Weights of a small GPT-style language model, trained from scratch on English Wikipedia: 387M tokens.
MLP neurons of a small language model. Each row is named by its layer, matrix (gate and up: input weights; down: output weights) and neuron, and shows model dimensions 0-95. Each number is 500 + 50 x the weight over its row's rms, rounded and kept within 0 to 999. Numbers have three digits each. A neuron's up and down rows have the sign that makes its largest values positive.
After each neuron's rows, "fires on" lists the tokens most often at its 100 highest values on Wikipedia text that the model never trained on.

L7.gate510:554376597445483439465510449512504630501505494477516511437532477479519574532405427574530422531450468509501477502532537477568533381548444505481492590425526420499454480570458536576520514471437495502551492372351475453482559557481540527576438409490434523494527449492475445533439497462557486484
L7.up510:535505465541464512450551495538557531497462446427470476430464553367573577425532399538440430535437473535548522490620540489481557457545514441550376507486565355499415539525497539511494558506478501465544565437418428492545462546533477495546567484494467576566553428574489449430506548497530556452
L7.down510:495448439527543541432511483508559434529455441556474530513626517490548406473487538429520597584506452440498507586505519586544573500427474481503473477562422504515468564594506485606510512447698546502583511525475530500506457562456457519669519527470545461463501454606519460508464417501582427445
fires on: "i", "em", "eg", "and", "at", "Cent"

L8.gate21:477433489543555469467557514451538486446562557534470498401474533497526549447435497483528488511497509590539501452516475506577418519453548457448488422567418464492514500575522498614501597521368493513420497469468541549589503495575449511470428524442488439439454555473505483409563497588488497452
L8.up21:492480546425515555436462560473598463535459468521532459458581550560564504495573501485449475460586529447510421513531492545505532585470543585473536487456448454486499496505450471457483487483513453512465454444550490415529545508412516510552546516577455478519417510495423448448550565500502384482
L8.down21:393569477509436431522564515513417468479510537468566477446509494403613470521569533543522635567488483488513544508502518429467529528366445481357404525471478554429527399513488518493519525443458580471499459467540571540506508526451505550476510457494498442446497522578547463539537464542448544562
fires on: "I ", "'", "Er", "e ", "had ", "En"

L8.gate20:453491495554548431606544443457477580527507455597511523541544449553554568471575523488473341513530498471502544451547470540527521463463516414452449506496477461470470474458476450442445488390541423492462445449494449474442505434586476505541505526518492475534472511505531472605544548509484550462
L8.up20:442544546497510465520503460588588523536544555526433436433451507409620548486481540431586500494589436509360552460447433492427500562456521411447606495474477451516508429533537559467414469453396495589464519502534573534532538480454507478522440546518431440499535523576505543525472580499551480535
L8.down20:479523496528539516552448465568533572475547516519542477517598404573551456503461513515446501484459471533470618532543493536366533510526536524629441536520503448581387492491533490524448535493552449500491542354526527573507421498545505401492491498489418637438536522423487491549484488493449539573
fires on: "he ", "He ", ") "

L2.gate510:539520434558422536514503486423519514558536464479531520552572447531487470530446552462581493485543596477538596431508485477458452468462466456384497523505435420504535583414476536591488474472507494546502491608564605509547410505424602522417470534515510482531566493491485568475526453514543514585
L2.up510:504419494481407485554494492400537526438523501509451533503562488527525473492529466588609455525468521484530563449433536464466537499504594518540471480628550573535493537519555396527486460493540536493496461472411496520504458576475460494495457475620533465455439526555406430520542443505501492407
L2.down510:553444437496484471607482470449489531473426446455459507536456435550460504533470491495530553454518488404529466474485430469478495423509523502518586451464487456580586512468516438468452525484458417478550565540461432392485430555426491453568545488531543539514517407479418470521449436529484391528
fires on: "fe", "row", "ef", "oun", "f", ": "

L4.gate348:519468443488599519503445523493521485489452487636505446496488490464453456526534492449523453530469487491541497474457508459602604578472475611431401513490473500546443543557477469537495511482479571478506561553562430521484437504421486518479537633418522529564485460486449427407478523526564526481
L4.up348:474470481433541545443574497529493430605387567459592483490576486578468469459441421529496598534471526433474555482524478540548575472533540475558476546446539407551514502531511550531549418506551531543463581426451550464485529493495445466525508532544468514468526565551507426417555472548569419448
L4.down348:553515565409502536542589624533486496466410441550465416501498558544535483510422467554435438554501556464497506422488506406440572438512402494443435470540472422512490518407561526606447434423461464449489529558602495438502490492574592572558525469455465450606403519481646469404473436509459501463
fires on: "e", "The ", "of ", "ist", "op "

L7.gate241:446537526522444529553455499486509563503515542639528555606557527397537562576539438421448365484442511509512476527447414545390553529500461517489439553562467515490432482551493478437489488464477429522470486454496538487569520563537550590543550516501589516452447510601506383536473541492488459495
L7.up241:573499509441587472471504404485559643555522522549526471424494473478477474420545483497502494523504413455508516484440465492495544515542416535508450497538579497511575511568468467472535537530545500570470548517486393464595492481525620459535549475499485497521526458484436568496530524497488482656
L7.down241:509570553551467498546485482594459518493475440477504649475418529508442469536531557498461527590421603482446493546552431427499466546553394515441568448581438531504566510517517517518567487493454464500469508460522503518428501494481495463522494472523462463499525496506506454546482481501499501481
fires on: "Div", "Cap", "mov", "cap", "Championship"

L8.gate580:437503555535615513540596485549496491587526488542556579548441485511550489562532498578504507548427527451559588534570476415443529495460454433483427591530505563530468630520408462459423611589496461555483507463621546480582507406428457517480556476465426548511495507561550564403466491408393546447
L8.up580:525551510509529512528467468497450467426606542468470449539423472552585456405534465511542491491447499426502481459479475549502546505432427446554567569560467451533525457507461440516492474424492548449534495475547570496571495497525555475591454435366498419555424557511542464481476491425421586533
L8.down580:480463538466548540527536566542557499438517570530498441488500468461516445551516496450495468504460546515495534462499486512491472497526493484456431550486476536520472569454450381500383546419513491494465530515493551516494421457456431488356519491452436566494376503565537484444497495562508578423
fires on: ", ", "of "

L2.gate122:416463502504517488555483517493460522484466520594478524516471596474611562560474581428519512473479494487449431488464511543511568468460451487545554586429479458512509429478476534505556549532454524578564473516506570529471534470453463461504490533440389581528486446456468501460464523460463496480
L2.up122:376465482411488437486502560467515606487516561485459450557491538530515467528449498466601540618502407540470477476454510449457542534546473452555546529468519486553556433535479478488444531452423441476503496471584542582573567530521531421504448544512395580565488493417443619500518444496512563482
L2.down122:439476572453458417539524518487473548477446509443538484519586508476552495541527453470515491463541479470431495557553567536519500519532463468814606538429523577513500525518425537449538544446421548442469467444467604501456380551502468507501508456520466560503522479465489568504501469533543484478
fires on: "\n\n", ". ", ", ", "\n", "; ", "), "

L4.gate476:578465440583470481431499504582531577549492519487571505512416456532436427477565602529505519485491538527466527509581570446475460505453525415428630519515417575520548483545401477494497597473502472481480486449461510510611436574408539430518491356426535475511512512529491530526460456449574485589
L4.up476:464578452503489447556448561410530486542511573563459485466558625461465375541498484532526461576507484564581525566539522470503534514529594480495446556565567443516554453421536450490515470380520469446473481378461506484500465529448433447460513545539497422382550499469532567453499463501475513475
L4.down476:513548500435517559474448596466477498452460482551498582576479454456500463423545447489560462521540478430509532478481543407407507452471483535496510503539386509474523495507478564467547529425488570531555480474532502525479420452435520526523570501469481541522550438443480411475511553490527357537
fires on: "f", "ill", "ti", "ell", "en", "ef"

L2.gate327:498554548535540531527454439587472598392415492519533516455536509533487514511471434501485527512481566508542524528468478530453513461463514466471486514527442437518571452624503507443505401406434482537533505467491517495521454430494498478536536366514558641427521476413430440497507488414489479573
L2.up327:452488498534534534447503449520503537476529537483442439546484501581516432546524495554442429497508525474412535469474518568427516375623461485556514491496587532450484520514499370415537550565568422525513454542579394522418529494421478483460489446467461440501429480424463549577507497440497465472
L2.down327:512462487561451592541478527498469496493510454530504520554440435516591571503530547491492515512416582450420443532531459616599434510432525450377619500484480524452593431422528502543527460477343461416572498451424570593482572539537482574513492428483445472607491455456512502554465489519525349603
fires on: "it ", "retur", "cap", "/ ", "ag", "mov"

L4.gate342:447444617513605451556627564518494489451497442581434487595496549450544542541463432534448550541582509422487505570546513486497478549446594577561429470544565387410489525491474449510526511467511504488524526454538414448391467547582494518444504536563433509510539431552537558535477510481508476477
L4.up342:474506471546496458441507495476534503439553462482473512648525548466565535457491469441515382466534401468492542525451539612505577472476442557499527490416350522467521528500506524540503449464445531473515408502505531441521573504519424399520489505451406521525597463515412536437567472450522468530
L4.down342:557436565537481637468426553490495504473489510455474459530443455575498572488493535527547596455496521503473451516516541484559532504463538492564526431539489573403520578447449450475517451487514488531505493472444541540510445457500517486499454507550526492549518506478576541479429540432474557455
fires on: "rele", "pl", "had ", "ed ", "t "

L4.gate567:443443532458462485557511533547494481448529563530485496523542384407568504398584488522493428553606567436604503580480535470484440431510563475534542475419436457490544448525425549431550386468543500505458532433499524520518435540562471450480506508476486608452482544434511455480551538510498456469
L4.up567:454512537500481533566453484484494388550551500502462404438491437426546560486536521497543547434606380422507575543404591540471432519426578450540437436494495549512485494545471613487528437504473464537559539478561493462554551401528469559455448501507454541539415438505523404529502579493541525571
L4.down567:518423498495509443486498593401456490488480479382524545480508512444478511473536496528494556454469606489490484481563564552423519538416427500549490510586557477460510397477546434494451452464472416424504535523432592407493437514475428462471551530443639495473432552506518557499451458498534540462
fires on: "that ", ") ", "ther ", ":", "| ", "es "

L8.gate43:515474502511598455508505399455502467432547564500444448535433483459578586528523490512537455474452539486491397599492524545501527520487450529562490521480502503534428481574397561386555537546456534416513571494452450438505398434447556350449494450478436504516529532448501464439461634488464523487
L8.up43:531485512456545517514470506501476567510424519514434554548471500513570542558488542441540547515419548502452434512504431465554450549547489513545528525465524474491428423511425554478465564538423549568571540493396533495476489462485589450384508449391498502524503458470454443482432512467391575510
L8.down43:455482526483391512539438551454495512577529397495489511531505599539449461415452492506533592395575513520509537534562553530510516478492395482761428551424455495468498486505524489581427502440484590548475512534508465517498517534502456534479438487546423431531484500471553450506561469533525501547
fires on: "of ", "ati", "American ", "; ", ", ", "\n\n"

L8.gate5:524448552494536425451616562526503512473561518489553458430481499461556592486520505529504563567542461510522627492550489481502536535540485568475476482568444551493564525492420506510468527409474404505455431522610523475541425468553453478446421518488546534535527537547547528471496466549487557572
L8.up5:350547426467486535518499578566502491462486479544514494480468523451497483483531518551466459431478438577474450427451419608468489564381594364518507436516473532516471431477533547453491501562461495438487528520522508452555480503535543597506516495560471565512461529471485534506562513423546423504
L8.down5:465467501490538506502583536523407390404463502523455607434494544463554491531493471515555488379505511558535525423467431500501455518480478535416452602503434478501527449533455474450469389585501472535490494471486510502586539499555423469554520614574530439578405461500462546446515567440509581558
fires on: "had ", "has ", "I ", "have ", "\"", "ve "

L2.gate560:531511583541483516431549516526415543457481546491493568484581521535433426590511488529583502524497561517480437484434545480598418417534503461443533598457485505433536512477507529583491404596483430508513419372472464510566528450408455574500528522487546584546500534455456451498460545511475542512
L2.up560:595551497539575470434510507521487541628413556492589416528480489523479441523548445446472572616457431417498443423480516513545489446534494456520463451448527509571523542540442562535483468517569467531529478438607644511545492487460563505506538475542557507422386501434452577487478552575563544472
L2.down560:536464500502387423455502429463549562474572529552576451542443540466548456569529401536559479527481449539517637559449477548493502534425606540581537507569582568432457513536499405520541503571584514488561551539475598433518492526469628535497371473522471508507467504452590393427466494510471609459
fires on: "posi", "the ", "feat", "adv", "dist", "of "

L10.gate611:494525549424524540559613488465510429461534535488479529479405430536524549428488480517597478551507512556510586456569602471485590510558541552464457559502552461547500523544462500578553556483478573495497441542516577555621535530407581360526479529556530576439513532533452540589568471461516453453
L10.up611:510427587551445487497504505579465552396572513429560444545516504480411410515463504537474516446462445561592466494577487550513472395570542536457462563448499510469493501483472390397532544478469603469539456522529513601554468620527580480529470457470489554512490549455511516492469543456487526375
L10.down611:585561495452569432544493483481446572489441415531473466512527555456516482466466460546405431485523508555458459552482475599529472492497583435360534581423558435443500500499479520610457386531487520492528554519471462510531449513625456526549522478530520367460469495533502545496531489501534484509
fires on: "c", "par", "bo", "il", "mon", "rec"

L12.gate243:431527544518444537551552488498465559516520448435529568459502478539548460546594448520483484555500491531529599531480425472486473454406458574527509506459461631517387541422487511493490546421451524458507467566434479434453446485540486510579504481513504456459466459522595579513558596475524469551
L12.up243:620457492505487554402502469494438442486572472474483388531531459478439508503459486501522532543552635535434524527547475498530531481529477573468567548577512503493477510485486387483492608415357515392448461556610576444504420477469431452572458581454600454579433552532558506487500498501541469470
L12.down243:500416529395511471481457487406492573535475531508475479440433448558465494531419488526442527589447466512528490541562515472480343469603457514527423437421529589551510510492440476470437416420499503526512542496513570459483516463494479522461535341585351447480467545504435452500481545526543483419
fires on: ", ", "of ", "s", "and "

L12.gate547:537547453566542511550573566522481515471469554556498551448518492447503484589447499491523415467532560492481471529554590461513511518363551535440435532475494479464449452536535585465464498457433538487547454520473566449520477571502445524600451513531459548498505429475489578496550477427555521498
L12.up547:447490456577521539603559506584512494532527546564539444539503560567519539510524559523442473509530476484458392494449544529471405442481554419518470499523614437491513519535527518446406549500458516498547448459524501539460480461534456541482449559543524553544479540433444545558498430483543496457
L12.down547:485518574537465596434449527509499457473477519561458471569573485561467503454484408548502477531532452485643557469496444532447436455521598481303456469472649487431471510467619544464510542454512407517504494503548536464441514576519348443524498541450463456405441569514555470575407495465509512485
fires on: "== ", "ass", "\n", "s", "ic"

L11.gate304:527429516466536509500500429452478467422445410445469496552422462467443544502528501577484460503516490521490517466506502506508653529524554457480482548469619535506492455491556527492506553502530454456545488465502572573597510582531598394455500510631415580509484645506499612516466496557442495474
L11.up304:555497466569535423474425571481423523504574490435530461450434399417437544429398489576585480591494521473493504524501480460480505579542503581522626551403447532481520477414455438597553552525459508452522446510492520426527450519456565554515523536556438462543489511494409527502421596502565468559
L11.down304:457457525600550542556524471454462500517524463528452449603587604485448501564420519569511392465424510528443525499458464469532471462387629458568454509557556484611445475528530457476467539510395552407511453528541475547605542576474517610464510518513499519596508523506412458421467538583455530572
fires on: "re", "e", "c"